From a checkpoint of a small transformer trained on Wikipedia: MLP 1024 SwiGLU, RMSNorm before each block.
MLP neurons of a small language model. Each row is named by its layer, matrix (gate and up: input weights) and neuron, and shows model dimensions 0-127. Each number is 128 + 32 x the weight over its row's rms, rounded and kept within 0 to 255. Numbers have three digits each. A neuron's up and down rows have the sign that makes its largest values positive.
A block is one neuron, or neurons of one layer that tend to fire together. After each block is what it responds to, as a language model described it from the Wikipedia text at the highest values.

L4.gate865:100078133138117092116124102174159138148042115096075126110088181049168078157153153090195173122123151167126124127048173177115100135167143132048117094123101092137122156137145073119194108210111153122154155111132121124117140187126109194154084070179151166068117183180121084183115144169067091087162120165110166127155096133111136112126152066129097158147137147131136116061143060040151102100084
L4.up865:135115098150151084059148112186168151158121195122142087126046082148139109161144113164098160142095087095176099113055113148170126149170137101151117146137176141105160099110157143132091059151111092186075139106210123136151123185158101131191149105126092178101154120133133078089174190150111106119108150153160146097148118160100110110090083056103161047097154168158164169160198098068120145148148
Fires on the token right after a first modifier or verb, such as joining and, comma, or to, as in "small and wooden" and "decided to"; also on word-completing pieces like "financially" and "Misty".

L2.gate13:160088077147120057103129098125141148125131125128085142150087168142155132096153110143123116121141201137146100223142174138077100134147168132104038114110199126121172120111093153094128142148127076121117092068105077136152103081134107085194165158073144093081147107113115125077065129135072094127101102116172071104085150118133108093146106101107119063104096151176106135107120114136096097146106
L2.up13:093118095119093096114081149095178156157120095129111131144241125054133128155170120150132133104097121115114156130138154166206118166128139057193121140134051117151132156136145108155147090113133197112119064095097100103142142121137101097129089154113128133120119111137139110084113121158122175106105114110137135126102149107090141133151167144112110146156106176143146117144131112145109108154117
L2.gate33:112148169156123162126090165134152158081172114175105157107105105058109111065087136161075167088140149163190135132122113114082159129148180115162107102097150171081132067173137107137177135164165102145165109036134143145105099192083114105144090125128163085163110119114179085134150164134106159120107103128146161139162139171110086151115075178127142088153115150139124128103125144135102109090105
L2.up33:113131161164191127151080138134138186127094145111057109123143129092076118146082098174118108085144110096209128108138071134066095091130136131142086105140152124101131125145123120170088079204091109142168150140094123102119115198126187104142167129157133095112152146099127104164151129123106156162196163080104120115193144088103104057171110097083166179123136171168083203073193152081103086160150
L2.gate73:109151073125122092115135108083166159104157133106106138166123103109122129106119187121118138108154112134205140127090210198126143121152138145055091111159169121188191108121155051150095066134104151108110132067142142147201109136128065149160192100169105147078124140096137196208152084094139028119175123104110112117111145185138138158089133166102129164186124153152108108149130105084117127105126
L2.up73:140099159126140124108123095132139118196114064150121147100084129123110128115140146114148106148086123155129136110136110116081106141132140164136169193155215148116181070082097084133082120172092163101129110079123116111138121121182123158132130125113162109078106117130089066153112120126095101202123097137147098099145157118122039125093120154144154125124069136142137094068121135148122095140030
L2.gate315:115112134070168113114125114107130133168123107111093108119143127114097126146170045096123039091109125104149149164112124150116157109149119076163092148108093142169127160141108175145151080160162154089079093122115126139148158091146121091150131129073136094144132103164148145119133154171127161094042126121173125110066139147144151094151097099075151125178110159179124120106117098109126094071168
L2.up315:163133040107131124119155105125151123132128107069103115130118105074141154158145100079071070078190165170164131163099167156123151018113100124054117172093150112078115123180156154117123136138124146160075163131129135075194165130132105100119149105110120106204180090145115145170108179122166136149122162102163113132019112125154140177167100113109153140117141162179112105137122111079132143169160
L2.gate572:145118100147134102139176114102175118124153151068101123095155159179118131124111135086120146106121123147126084110149167164117123095170143110121117071098205071145178080087135084096170145158141141133111135150164189069148132134090145091175149123142112143094152060164124155217112156170147085077142131153133064123092134144149151164078158075119154131159125139172143159181163160147084140112163
L2.up572:169106128148156152127196108134110139148116116146061153168118127133147140153107165131111135135141158155158102137137068179055159130153153135096035100080146106105156070060109080158165121181158127146165145116123149137111118149114109111104078143144180101086097070107096094134082089099118100170106137134072138140186117134116104139166125101177129119045127153118160112121126112082057172101160
L2.gate615:073155137101149147118162112105090055158098102103141143087140136153109116128115149131140139154148093086172136148031113138171141128124123078129145163062198118112075082100138126128116084158192176134073130127079118130135141126119122106154101119136151126114163109161156095144109142138068049122093172107164129121079104168169074096128122128115097224102136142154134109123168080125126136158124
L2.up615:127143103174090114113202108118086149079120114141084135160114159125160174154103171134168184116117175166132124139081124167163102160088139125128122123124149116109166171099055136188128111208126113132101127154056136111144149116089084126179139145146122089095112158176164097117135119125072083167130094118070176111121123078133087176134160100146132185085156146152063147133131068091108132120154
L2.gate666:095208111122113106119115150133150174145152142092137132110157114110117176109104196121126115097129083140088118151126126146053128079114101133048118073123174141099143089090120115147096064213110150114108097128197124180151111098143167151226135125182154080157116172084112104109181132148090125076140147154161167120144122203139163099090154165134151114101162138160093165187160138104165130088095
L2.up666:062115155136087102115093129083175188153128125122133158096114140131162140152159197115072131092076088159099080107148111155173176092177084155143105117159142091105147112132128202120101140122129065137157114143130115123119111099135094114114125158178112055136096176111133068104168142129102122048154153230158112119070171158152135167108192159098121099151131108122139096151111092113126131152110
L2.gate995:165099137163217157112111139125167119165138113152168099098088176142154162114141105135101110078116118169067110126135094093089155111170133160167153175149096178129088119157175052122174088150199110120131164175163153155179130141140157095174139128097119123102133131082126161175105100149126116114087160149064093117116130099153132179125112102091127080059126173163138129151115191160126155094115
L2.up995:147125123143128100090129134129149092136144070136124111122077160056101134123132150177085096114150121162089103115123147082165111054137143119152079136168143132152188111089142099091107059123128110100109084197156100135110170145126160148150137129079110087106136083055101162129149154134121094114128119175090120064144115138113163130073145140140092084137156173139215083089117064109098121085132
Mostly "and", also "but", "or", "rather than", joining paired words or clauses: "fourth and final", "owned and operated", "1980s and early"; occasionally -ly suffixes.

L3.gate19:114138150117156142109112123169146139145104106102141159142151120153122121110197096148188177105147105132165127117152114128150162143178086119145168124152127084167173090187094166118117126131146118106084129130071054135174131142128133127110138137107136127117134121148143087112099146134160134131096149102164131101127125130183115148112110163155161033153118072128165084181161113097142132118121
L3.up19:158131161173058152148121156137138174123153158111121138081080161128205128095129122184147159130145085098114179103125101138127147081117186125158126116105114129124086096123104097121129174138152110149133137119113149119146081113140126156006107160055185177162102130182089138127128191065111173099156131168163044119151107196090109115141107122129125171112108076149151099098124091081147151089130
L3.gate39:128158140149156107128132120128098114073147101127189094076093103152130147082152141140141111094097088136145168089141139123126145165147144145135098151167141089134122125159134120125111166194154156134119111164186170097125110079170081098125124149128146228115124149135102166073125175115152160166101111138079095094144074108116145074163168107163089111134141153104104151133128119100108110154162
L3.up39:162142122106143155095133100136098133130141100146160121127149144117121204096172118157112061106111115181167059121130183127116098154193162170157142110127147066142134162118152063169088113140173125148149119119216005131176113127107130139123132133149108192120081112155119099124134173092143166104123087178154171124133127112141153167114140105107121155137183075195145162086127120152084092151153
L3.gate49:131157151163115135168117127147117162110112111109139102138141102103139144100109137170149096138146079136132148175128098041123138160119138160117097042156115112145125118111130110132060128166121084180156124144138125103085080142164128191102130137101060141096090178145152172110137099142128113180065111130127085133144193133116165091119116184152140135173107093151191095188140158128094162111239
L3.up49:096127092196145091144120107149103129116107086131158139127142131099129116137100109141158173086176076190122135124134106121128068077087160138172130115112070161130163138134157121138120115126129075154121180128124138140127189157128118102132121104083131149138117142062068163104134106136151144131115160151149112123146155058164106128128102175123151138150129128097073170128163093137129101142155
L3.gate323:121099130090128133106203137109135150106175106138132121167123175180133077187049145118153146093125143140142098088148125117179084118093114107225092214138077156121115116122143190098164205166127094117163051108106104122171134111112089126105110137122153132139156121144145172136147086102159143170057150123137129144083079173135156085118120095090102122135102097083121158099179092152126177131107
L3.up323:071098160119133115106113109099148127107113179184115139145154101182142124162158196184184153145175125132156123158152052150161132147122096108072083108072115140067126106148058176113123140167188149153113045177128110140130148148177160124146104138113100137102117103160114128148141089122152121176100172154097131104160097098110112190112148074113119120113129164085091175155110123112165120079138
L3.gate437:121104164085175177127144087109168087202173167137167157147126149159160131153140153166146077109063111137097086123127129110147110165094114151186105184173146112130064126072103116146093186179134143177118065128121140138140089102160117166109174127120171119078140139131112148155146088111193121158089159182101130174159109141181178152090142100119101091157124096194109149141085082122142120108174
L3.up437:106103095145102112114044156107164140146116120165089140115131127148090053119135181096094079089083114114129126109088128160067143112113118185172136119149075134156073080132105124118056176153165101131095120123112135126128134120115120183109148147134141170165145089160121132174069115120144162122167106099153103116207108109092139143129171176138023107133118156122160125070120118133129152129156
L3.gate699:069123148115104126106150158060184148140097101154128113141119141133111126102121095183113102087126097137118103132225120129181094110068126202161104089133142120083095131136093124158094181131124090124092168145078128084156124119099165168146171139074080153106150129151148107142178185091138080148094073199109081119149103075101130072098170142190114162145111120162111188090141078104156107168121
L3.up699:101139135157082115177191143144159096150078105129146073173153099114117108122042095122078155140142143136160167165154109128101122178167157104145084102140121076100170101103199111113128110136117138145014148147160138116110161159159129176095106153135129116163241150153165160152094155087135145077140180164078099171139132178135084144143118125131129097094094181113173116179089121086075124132066
L3.gate720:133094116120175125170124170091167145120107126111166161156163174076122099142146150167108165121158097130143101193114124112112163083137150112113088062106071120108112118131188147116085121095085107102149179115161170165136069066176130129127199115172087154145132125146155082131142126164136147197140146149180144139120148089142124167066126198102081101095119182153158093169141099173140139124176
L3.up720:112151114102163148161155120143141132077097121127164146106132142102121102058209124116122135122125142195097109115142129146127163096084129097135110130110111179112112090132093140170138117071140165142116147198139165120194154192142105141136165124145097123052140155153170143126140161141123104135159147129133131156225140146194137114072118125146121177120157101200178104103147141122104071173127
L3.gate859:132110145142180115008120098160063102070089128128142147083190150111134140115207109131061113122130124151137094157152105159090143150070144146122086127136195111133158085109151138144165152119113130124131113154158098126122157153140178157142154157088154140131141129182117170140083069111111118095147071145074173096098143199146158092123143122204049157149108099084117135160171131150098142151140
L3.up859:161176103147151128158101101097054138106132071138172120039076116126106124158126202127098125141123098165178127158130104127107173188130132135118042155158128119173112121126167177132131097148169126176114175149103109145138107170129109151123161117180086153124186110122099094154115123144110151105097162143117151151175182129134145149119159114103090147122050086104144118121191147164117158183135
The word piece right after "Al"/"al", mostly the hyphen of Arabic names (Al-Dosari, al-Shabaab, al-Qaeda), also inside alkyl, Alienist, alleviation.

L2.gate66:082103151159166154102086119101091101150101145109110116128147132102108103143109089159142147125120127118118115175166132126162119151128146107130151143162097123087105167099113103102123112110124109095088141109141103131189090166131078133125136141152109204077080075127154121112098151112058098139116139180172085164138112115131143096106167166146147150178099112144131141154080174109112103203153
L2.up66:146164119166111117213135078147173132118168168127160177084134158085196137119138181102170116146114172073102119120087128162158097146138129090139104176115164185118056094149166108084141110143121104136112044095095157151136140123135139141148126116169140131079152094132147111131171117143159145092123076150136107118184141130171163127142121086088164139151123136133132071125139146147138171093124
L2.gate356:148169172168164122130174092105143132123177136160093119173104149086108174137086076119106113141122130055175132135093128151137118128147137152157102173145099135126127104095187125174048093169180101135127133184116180114055095056108124137158112128148089097082100141072182102226084160112089124119072075130115154154179087112139147154105119121118126104120086149114134087117123122121141184180118
L2.up356:083142146139111105148159150098148136212103209171122144129147147158068135180115114146148113191103120164096163080085196131064112131115154090036140141113130155115083109142113106146118124091130109142114178129168158170098095186046163063140149128146133123117103114087081070114091183134083083165162048117128085177103160141071116138111114149091152183171084125143138159121064107161150152121087
L2.gate417:083130111105082106156096167124129155119200112110127073135089103142070101120160130190104161164186149139175067130215135083135120118184099168181162189173093099150187074185139075133145118048138101163107123078117163100130190156120143137093145110133121173112108142118188148062125108101096147050117166138130167141183166115132118129135102164131200090147084155169089086109119147125136107076122
L2.up417:112086147134172111095061120122152113138103103134072107109099098066092130132140173136093156112235133115200061137181152162155135118177140102088142122121174103188105110165180112089124147127165132146182140116093126126145209131076170151139124155141149133121148111133191130098098111074158116109149150117140150098111144161170102118145125107169149097158128106133155104107128133172134087104111
L2.gate510:126130086153124114153124131138158143129101154121196131104152134149185115138190108113113099134107083099129135119130147139130110059143106159186145170089110182128159130152138117139053123184118167149146148141053110166156109146103070134146149138088134102142140155104117101106100137111121140185003137111182099187102132115102146126164154145160116078154125162189216117126175096190115096150204
L2.up510:162166130166086139111157112185124141152104144133142083126136074150128112127122046125129099108121165079113185135134126111168073136151146160167144139064033153094099148088080171143120122143117138088139130167101126120117149181115093138107116130093122084108122138076113110168098195113165132126065123166202117171173121105082126086138105163123162070113086086143205169109129096146139120157153
L2.gate594:103112139095128121117111115146109117135160163151169104144101170176155115163113140113091159119103147124068076144140185158113094122076127174125065118124131144114102123146076140109116103095156101100099101094140117069097198138139104152144130136137130092117171124174118135094080174129125073140114128153140150159202135100121134135146124139156178138187097112157191160119108099124078103091134
L2.up594:112113144105198116122151177146195094127141140118085111059111101095057123156153195074103145097106153155094086166066145159090182079148112136149151110169143135083131087182104146094123142186171112136105039132062093105206169119117112095141030123139166123085093150158063067122138126106154112165154099086189181121151087152207164117163127146125124166128104100148114089174057061144060087121146
L2.gate642:137085163109088050182119143085164164132125148158163110070153168208160148099174182113133111105130158110169104146160148174093128079177074102198119153097085117087111089158159101066093153108115116080147132094119169069175125174137105148138108104142107105146126119114117089126117128101157125176136149095130115153142193134173115092110147162138056149159157096100173094152146113107098169112099
L2.up642:154111100143127137137077075139104158144110210090061156174115109069134139086140117128163118102172150123102110163113188083166066100124162116126121128117116159134124102137161127094130142144176111121129134080046197136128111142138097106126143171159145128136114151170120118144107128131141129170148151106142120116160167101103108136103138165123130032131115088124176088142052109168080087158155
L2.gate665:102126197172199160159169168153112165153100146114126084156115180114075105171090142142200083064169158082148082126147171125107091124150148119124115111161169160121061118091091159084105084154182152089101163120174130121132170156072080118099114143145085117081128107122169116155120135081135115110118113149140132133134106093129165123136149088152122102134115174103136085083123081152215059133112
L2.up665:099125112123124145154149123143095144110128110142110134157140129114094082175192106144123118098154094138131132101147153114094141127143103059127140149142130126086064146119132145072114220160086144103141154155133111130125190132086137094083145121120171216178057103079125130119118186166139133146091107111083127087111139137125125161107089089120128129172181152199102106138118126173147217141151
L2.gate724:061167172111110088123128123202131135169178136122095175159084140171139146115157149138117129143224101130171167097179165147141137135123151130108150083113191039138135133141133063071056153172175056130137143103139169106095096165127108092115131106178113114144148138062145150146160145154165151125086183122100185141143073148109111160090140148064115197120131129138107085130109148124134162101116
L2.up724:113129151181132122126164126145165162133133138119106173185098154154096142049115147135145207130208165110142147129168131160104095093119092133098134152148133113133134099132141122053087117125133065164119153109122129147127129155102172211085096145155142147210076184089115099154183125179124159189220189089095104138141144087119122126097120145112130088120147110079101123124056170104160147131085
The preposition "with" (sometimes of, by, despite) joining an added clause or attribute, often after a comma, as in "List of singles with chart positions" or "brick, with stone dressings".

L3.gate122:145142091170095101052156219145082160144144113126123098168115180080144168192131113145144105216132150180148161136088171145111187147102090171088134224157120084098161056146127050165141139120129143146125188140132084157095105136095105145067123113115207145079126097143103129141150101139138109139110139113118156064120087194123154161117090113147147197148131116143179171152131130097170166109101
L3.up122:113163095121158129104163090119195096117165096107104116094176107114101133132144120107089144186190105143151135097067184143144054155100145158082113116110174115118078095110138084138102119136108143110142145127138134139169096158088123106133131173144168082120147113061134142047110204158117060141170111106147088102109050163155139129086170122086142154151134138163181147122173104147110148083089
L3.gate178:074122111143102136131137140137115151088118090120134060108098147145153177187129056102175097121118121158154143094122149176117095148174134110153090108082092090121137089092113134162088109132152148185146086148142121076134120150199140204129106129123130172158209139084146187155154163092132153068128151115095123108151167153113161087142116135144146163094092162128139189179090106091136116103119
L3.up178:076110085163178078101133110096088146110113080137167149046115107162160130119208177136117106156147139097122141078062094089170119099192115091107113142142197171171166092112068053126114150052180114132141144184203132143102147137033143179086072158143125143155122069151081199135169062125152134125126133180165094084140136104118096074153101115109122053154132083128067095104172126194115172134128
L3.gate182:168105103169097102143145185147122131114169133179106133140109094144172085126181145036102087113139136081150123189141083104118080124160098128123123117119156092076154077118112145125103157168094157138101088099168204117082140108141155164166134153113160153125098144087145149173084095133150133114048136150119116165157086132124152129103106089093134117080113134095146170124139164137132141172075
L3.up182:155136142186131077090202123124179108157106158158132134118141175091132087137151092068182126115148085128092110130180153122122130203176137202089142125152101153163107103162136156112159105114147057171091075155161122121171126125186076113130171157111137058119148181089152124141123158137116160145124165161126110088138138143154147130142077120120101130099116152065146182098151120120094164102149
L3.gate492:127114107158142134067156131067146132090074109113105083110158187128176124162141083095202106174101152132157141126098160098141107182132100067151102106156147121141084044112140120128093094176149151126139161098114093125102149112135083175077121109175172152034100090132149162186107122144151107120089138104080112098161116161126115158169112066169109138118121120183178118099140149079165145109110
L3.up492:091102077112097166113066096075139146140163113188133083157128149140130135138159110031165116108131107188126094058124125111173140188113145126103055124105203154172136159153149127134102123147124187119119166147112144167111103144199106112150138104138081105134088099127180145129149138094179138122116133106155110110174123146096097163101068144079085111118135089158137110157071115177071147133155
L3.gate673:108128159166112129129103192119148162121141122157104121125107128118118115148122115149171097142086118125072217142092125113140138140148156102108151109133074158140162089119155086106163059164110120148180161133141144124085101147130175125144111192162163141115119095138129098116103176155148110149129127122097135090121158080098118093129101107121229078082164161209159120114133151081114138170148
L3.up673:127164095174089156143144134091154153103148136089134141189098171109186103077064173065139086110103125134106163141111127118173126151151138152193176151135078135166105066131151103183134117099122156159109136164148191126113108145092132080184176115068163135139176120097145140108093133157109117145150135102094049071089129163116164102222082043135078127129131164134132117150138092143062107122136
L3.gate675:112114078085125123151152139097187167131083131108077170153161112086144118112104037103196116107144141107164086110143141182056111147142135129107111179150223141162153156074120130143102161169127109109155090136114131102113127132133075149164130116151104113128132221096169082116163111155160107117068124088162112139207140123136111119125158133090161128135115074186104133171138137140088170142166
L3.up675:100124133101169095168088156108142167153140096170122141183125145123059105133105110116127075106097162106123114169197128096131145127069140135106174119159143136145141116132083204107127095156167120133087071126136065075131136096128146153136104098150156132138070080132193103146136103082155143112186062170149140105148147152119134177138100151056116096160099133111160125140105125119169139128145
L3.gate713:116067116127136119127136141116118162094081115114173098124141156102111166095167152093110126113080209155152106154097178132152080129167113117114100067171187158107106051150118170095138084104140129165148094161115102162102130107138184125174126080145113184093183071162165190190102088169181070090085125147106092115126188123061084108100100114115158074160083159104160093142112108127094155164120
L3.up713:119152139133175124115131148121113135116100162117125073104195154112102167100121099123152164157072097160153143070146152140143095119105105127125153134120145137127121097129065133143080107123157108155062136106104166100107105108136093150145125172144082154121141100138135213124073154138115102080164106088135090137175099139160167134129117089119127138102115112099176113103130092138139149167110
L3.gate832:097218147141107132155192176146151127159128117158090174099084123158087151082176123147146090119138138117165138162112132184139093134167100203157156159103123163122135110102075096140082155100132152120122111111149154134154094136114130122188126154129104145093091158082132153094139079174098144129062124138123146105150077083089188105133100143191094198092118138123087056168145132115128153173058
L3.up832:120139154151156087117169136105192106109134091090143123103112065165127109201114138145125064089180133143105135141100141101096111140132163071129153114147168097102108147157091162075103126097180158140116131077132137149207065094085145145192188072173176167139093119123124116143149108107122140131114147102127106143162111111111027159170109149148118130119132150123158084056144135101059121188162
Fires on and, or, of linking a first modifier to a second, as in political and economic, local and mainstream, most or all.

L4.gate311:129062128112065066153078161093168113144088142180110117109194120129143132190100120100139156201150171120068060096065123135124108150171100118149142133139129144122144121126192134123098089176115143146136139128152171182131138128087112165071161184149181095187107124082137141128134073118137097118061123089143102140065110133213166183099150118142103141167111158094178132177148121149164119065117
L4.up311:113138098095096100169134151155187164138116096107139158129169127110152116143167013109192173121144111144085084128154153120124121151179118178101106138147118115118139115186144118165101142154139096094143087190095208158102089124135158157065185165132187113141157156122104127142132113168162119161195095090164127107148127109105128141105109161194177172132068166154120124115121150106107082096079
Commas, often right after a conjunction or relative such as but, when, where, that, which open an inserted phrase, e.g. "but, after", "where, after", "that, because".

L2.gate44:118113042156098130105119145126144149141130158123203117146104138128151143092136126096091116149146113191098107197091115115112126153076172120109116147218114089145090160152094163103136144179171134144157118089108134147135129153125113205129129134117174135097099120142179107100060126115099135145109165074149171129170103210168166164119172126158167185135065156084148060133122155158072139167144
L2.up44:112125136156131125102104089153094140165164114106139214124158099120167171125109209137123072090099154155130150127102141118141130132122118123134152137126171166184141147136091102135138151111141101087145112096099134116105138121184140123094134130135110128093150099157128048135126177159161139084105068110100089141133167205063135130120113119160140143109117149145115167205186158121137150119085
L2.gate152:037135095163118107131141073167100100166049101135122174143147121138100134147145060129148154099112118166176154143155092093096117075178120175108117109115184108084151094169157115130118084137109127163145167115167107133116094123130098119117113111173139166087096109109183094179095186174141127101103141145119180131135123145103145198102162094140125134200146107126123174140133049149187176030154
L2.up152:144151080171077164174142088160075166143125117107136167156076173110123146163100116152125166175103085085115135145153096104116139125100096116115099138157151095115167129143149169141095181140148147136116101174033086078169130141097148224160116095086132115155137116191155090165081170139174196143123168142159125111109170119083152121098126138143099143188151186151122092134070134148102110133210
L2.gate199:155148092142183176128126156152106201097134120146122133125110132129181097123099135123135070120215104155146196148146145134077099126120135120141134119059156186128153130127076166142140038143144163167172101120076144042076162170143117132147138174125170166066133087148092178127167160157117152181125154116132153075127137113143086141110120133124166145151081095169159125140101151160133127092090
L2.up199:105092143058117129122168101135045122095090149066182164154083085082111134138115147116170126159120126148215154123142123122120105071081118158118155117089098160092137155141135125093149098163143110160149181160092096141142097164153183152077148143113089149156144109194116145142145175161138139131152181167115085162151137125075137176090101093148184105146148145187167141188175140163050129125118
L2.gate221:049135075103098137116150129100136126187108120095051099120151146119133144152134157115144085079175141161101185141088164069139139078150158162143101155128146145155102125168161117128172160168134143162057130120183127164111205115128149102163098157139108132114173086095189151163110161106124171099102114099153118086171123111100168103096102155126188161150128172142081151094157181144105142065075
L2.up221:059094163117139103132175113189175107175157138188103129130068117077115096130084082172102077093132128080122124111188134107143108145138151161163121182077125156160155137128128172164173132089086128121129143145166168127163142108107124138122184113172108139119097158159072161133170167136176133086122103096145163091117128091161129102137093088174150144165144151102047138012118080095121085167147
L2.gate721:156067139092077122161146129129135167167110182163152106137116127160168098154099143126137084114151138113146137077142131117129118108146213158094088102129105140085148099122103062120079158145079104148145158130177172142138145154122097143137107162169111123163133118121066094199141136128159148134069162148156121118151136178123096127117102136165094145086089086127149137139115114059118100107055
L2.up721:053181124116150181153118158195143061148110178065165130127073127160117124139104082122075144168102144144112115232142155187073118148141162172110139151126141113113093142133073106147152106087123149144094068110050137114116130119182134146131130094122120108135134119135187139093107150116094097126152091118140114078125115112109131108118156127109084126102139107172117138098106162123121137106096
L2.gate925:152097135160146171122100063148094104115146118111148161144088108142154156133161146185085122125107140101134201096126149157129135146098139101182102187127149149134202102118117118088103139118094100187092132098127116108144077107086154189092156086093087128142102141131124073161093134179112088052135153145101162144150169166084135157115096108113187178129080148163125065097116158084164121066094
L2.up925:126098082135142156176113145123133122116072103134109146064147151133171082145152123133137137197187179148125163113120101124170053133116079121126112101148149100155150114120114172174113165154115159133118152135092134106108073095105128144153109143120143133138146123156143112068084127161118147157169099084086175070095096138168091117146132157085120133162130028142119121135150046087124164099088
L2.gate931:136042110142110140122187080161114085170101142155196104146092129084128123137093151154157058174155057175200131100121108187101179127134121055102152163144134145121129088102075159168193143160199151102131099147101136122098149093095139157066067141094125176128154105144133106146076142145126117099087176089121128198110117130137110068114125133112146163148123116182128125154086112145134116115194
L2.up931:082086115125130153130103100150110137203120107097176140140141122116127135108093122139147066137148099162213153119121088126148136147118139109171113168095166172092085120130121157162220099129134175077139082089092102102085086101120148158030121119087068162126154101132157148126028097124165148086082121124187168214121120170144100089138084152117109127183126085129153127160110123132172099162179
L2.gate952:107108097124167109076117121162138087164084074081096098128122123094097179118117120113160113124115122144147128126101089159112128127145084076094147106115113131113132089173080163154143088149139133159152123162174037130094085116089151139120107130124070178132144078143099115178146081090159129102111121125155136174155134179145150119172104113062142069085093092169159177142089147106100090129124
L2.up952:093157070116105133148150137126173131153144072136094116085145173130147170142154171121174063113098171159185153136113163101110194090161105109108142074163069175154183158101068126121161148130148148137118101065114110093095123147103117075096093156145188198157126106049193102083168091140136100137119117137141115094146143091144167159085112145137136199158124137132140080096102147211134139149136
Short word-internal pieces just after a word's first piece, often in foreign names or rarer words, e.g. Oss-et-ia, (ass-istant, imp-et-us.

L3.gate107:074128059159110113088093153085088044124158094140098086099158125096122205111114091088074166206134094126136084108131143138063145152112131106078154127140097161077125124129168126108137113176134110094121127157123116166054152091200128131141104137119156133146165108097103173162083167102118143093115139110135146107096124125155098091134107086102127162128141194151082179162161135146108123111098
L3.up107:113164157116189103147140154103170119160143105197115139190120138141081142105144173083087094145085131117136136109129199187112132174115162149133118192069188128153150124093134138169115120144174073139204085153135102105109156153163137107195111124125115104129131141087168177124127147149108131062112152135141140146168109202154097104126087098140112159124077101137180118164181115124086151147093
L3.gate127:143151141133105079145132136088155081105153131159151157092142097112103134160114099111137133134173059171147077110112077117088121145135135036099163118106101087131178109098191101143119125164106222116181106109162179097130112123164089124139103098107111106118169133111199146101088069106133154087112137172128156117118101130078165170106056107154134073098134159134127170160137117144121057153161
L3.up127:128147132137130088050117209081146100125114123074163140163126126089163122116115121145175072147134104116101182136094185130119129190117110133108133151103122136131090150164121142179106048160137092192124140134115168178107140193150162148149105123160114206083142085147087081051085137104105099134117046163130137135122144178128104157227096086175135140120114058183144127134161144058140103175151
L3.gate240:145118128109110173114109127089157146140095108120114118093158100126090130140070079092126158165124136143133081117136191106105124122125130110140148176108085097137100051119143084135148149183153125076145088118119114098152104162146092113145143099142073168094141102119133141092090162183163093123128146119162102105114202130170093129152150095143096113145130161188057084087187161155107097093158
L3.up240:117090142146171193071126166102178176113087119081170123098107135151143116147092128104140085164079174135183093115100158135117087130100088097050138149161123103145087111143151091154144120073136176110130098091132123105132134097162109145136101122045124099135135124175122154147146100095173134146120129172087126050157104134173143094116105115146091155074073183143124144137116086094079179165106
L3.gate368:157107081113069060149106154225129092133138164117178085120113146165090070083092136092145139113102135136124129118104101138143146182109095112177164147110085169110159175137113134091204100170153129157123092116135150071161142102115150099103140116094138120099123118113106122119074124107138116118094094109163159102172144129160129114083159164125152098150117141134117073092113157133081067129134
L3.up368:068148119125113102105079133107137140128173133103190118094145098120145100094079111133179200152094150056114118100085148102135141133112170101101059113122119126176145064132105142057150139158059116165091128144149103104152105112099109149170111130102072113134117117198086098118110127101180166117120129087110079144133080162193147117162155069149118118162089118126147144107094126108154124100148
L3.gate467:097091051152052127157122180133086088131155184090112176127139132128126127155200119134108125106116147150123046037153109144137111188117122137137114114092156148140107160194169140134130090078143114145118102130136162119135168135153171079158160159140148107115166118156121150054109063147167138122173104123092104104125059096157097089100104125094140124146124122111130081130130108176090111066188
L3.up467:152092084169068127112108125102145175150087125091126160101125122135161141185136141147153166091111126179131111125084135093133133183175085114153112122178132168115124117092165139116121143095153154194082097160111147098155070130133036111116158134114135101100207127159132122122105137145183142195116110173101152089139080111136137134110055074167090141153094103140100115107151124152153101185195
L3.gate476:105097090148107207145125153097097116160143106091131104116141150167161156127170069126169119104138140098139100086102077114073147184125087082124129110167117170097167089150190186130150134143080095121082140160106148093131171182163113132097182110066084078150147189136147110128102124108174132167127101107169126093153082129127093134125092109145133172128167189165104133114160123187136142110214
L3.up476:118109099123116134142108103088121060125172110155099132087124120176172090178188132152180166126087124164150105146112115081103197204150109090133119116153080137178129079139168190150115095123114124141136064141136103102096141166124133064133127228092118102134150062138080161126109096124172114141172122117093154053152080166140147096122120098169180165118150128137167128068158151113149089120196
L3.gate736:107136074146098102131138200136136187109126184120087151100127105145179140118117083150119171149127153138164070175110135154074120142138159151155111141108111131139079084096082153136148118119125166119129137094155067125087117188067093144168142135172153104094166132130137130132137088079149184088080134167086096101160030136117144129134122091160110129153121143117134092110167085135169127129110
L3.up736:115116065174070091161165119112138083094134152144133106125069133112090179156125107112106180175128162153167122138145086109123129167140164133080104177080120096110145105204114139119110112118141112060062134100131118107084166130149126096090192165171127144106114093171138131079130182142095110122145140128162161145146133095141147138159155141040116132156153172171147138139107130144174133147107
L3.gate776:086131127162130102086105115073116137115110092148188108052120083173116115124113169158143073114070130131155073102126123095129130139143105122090169095108075128142148100137127132146180163120112181106074159139171104173122108131137125131074114159110106150101140091218164138183142164126194122079125166153167141126147125141092177161093115059103104096102127141142135165163096070081129101144160
L3.up776:119118146138145055154088142130106143130094096161136105060109186102101111084166097082110110146120150149155114090087115098130143143119181066172116166123156112139110055172068157131114110122146157170160122141069079168115137100135157138122105134181070139170116087110120093119141179155152134219139095159126157125210154121177095126148070158156123185131145065087105137138096149133110132153111
Word-starting pieces, mostly " for" beginning a longer word (forts, forewings, forehead, forth, forty); also "To"-il, "A"-urelia, occasional real prepositions.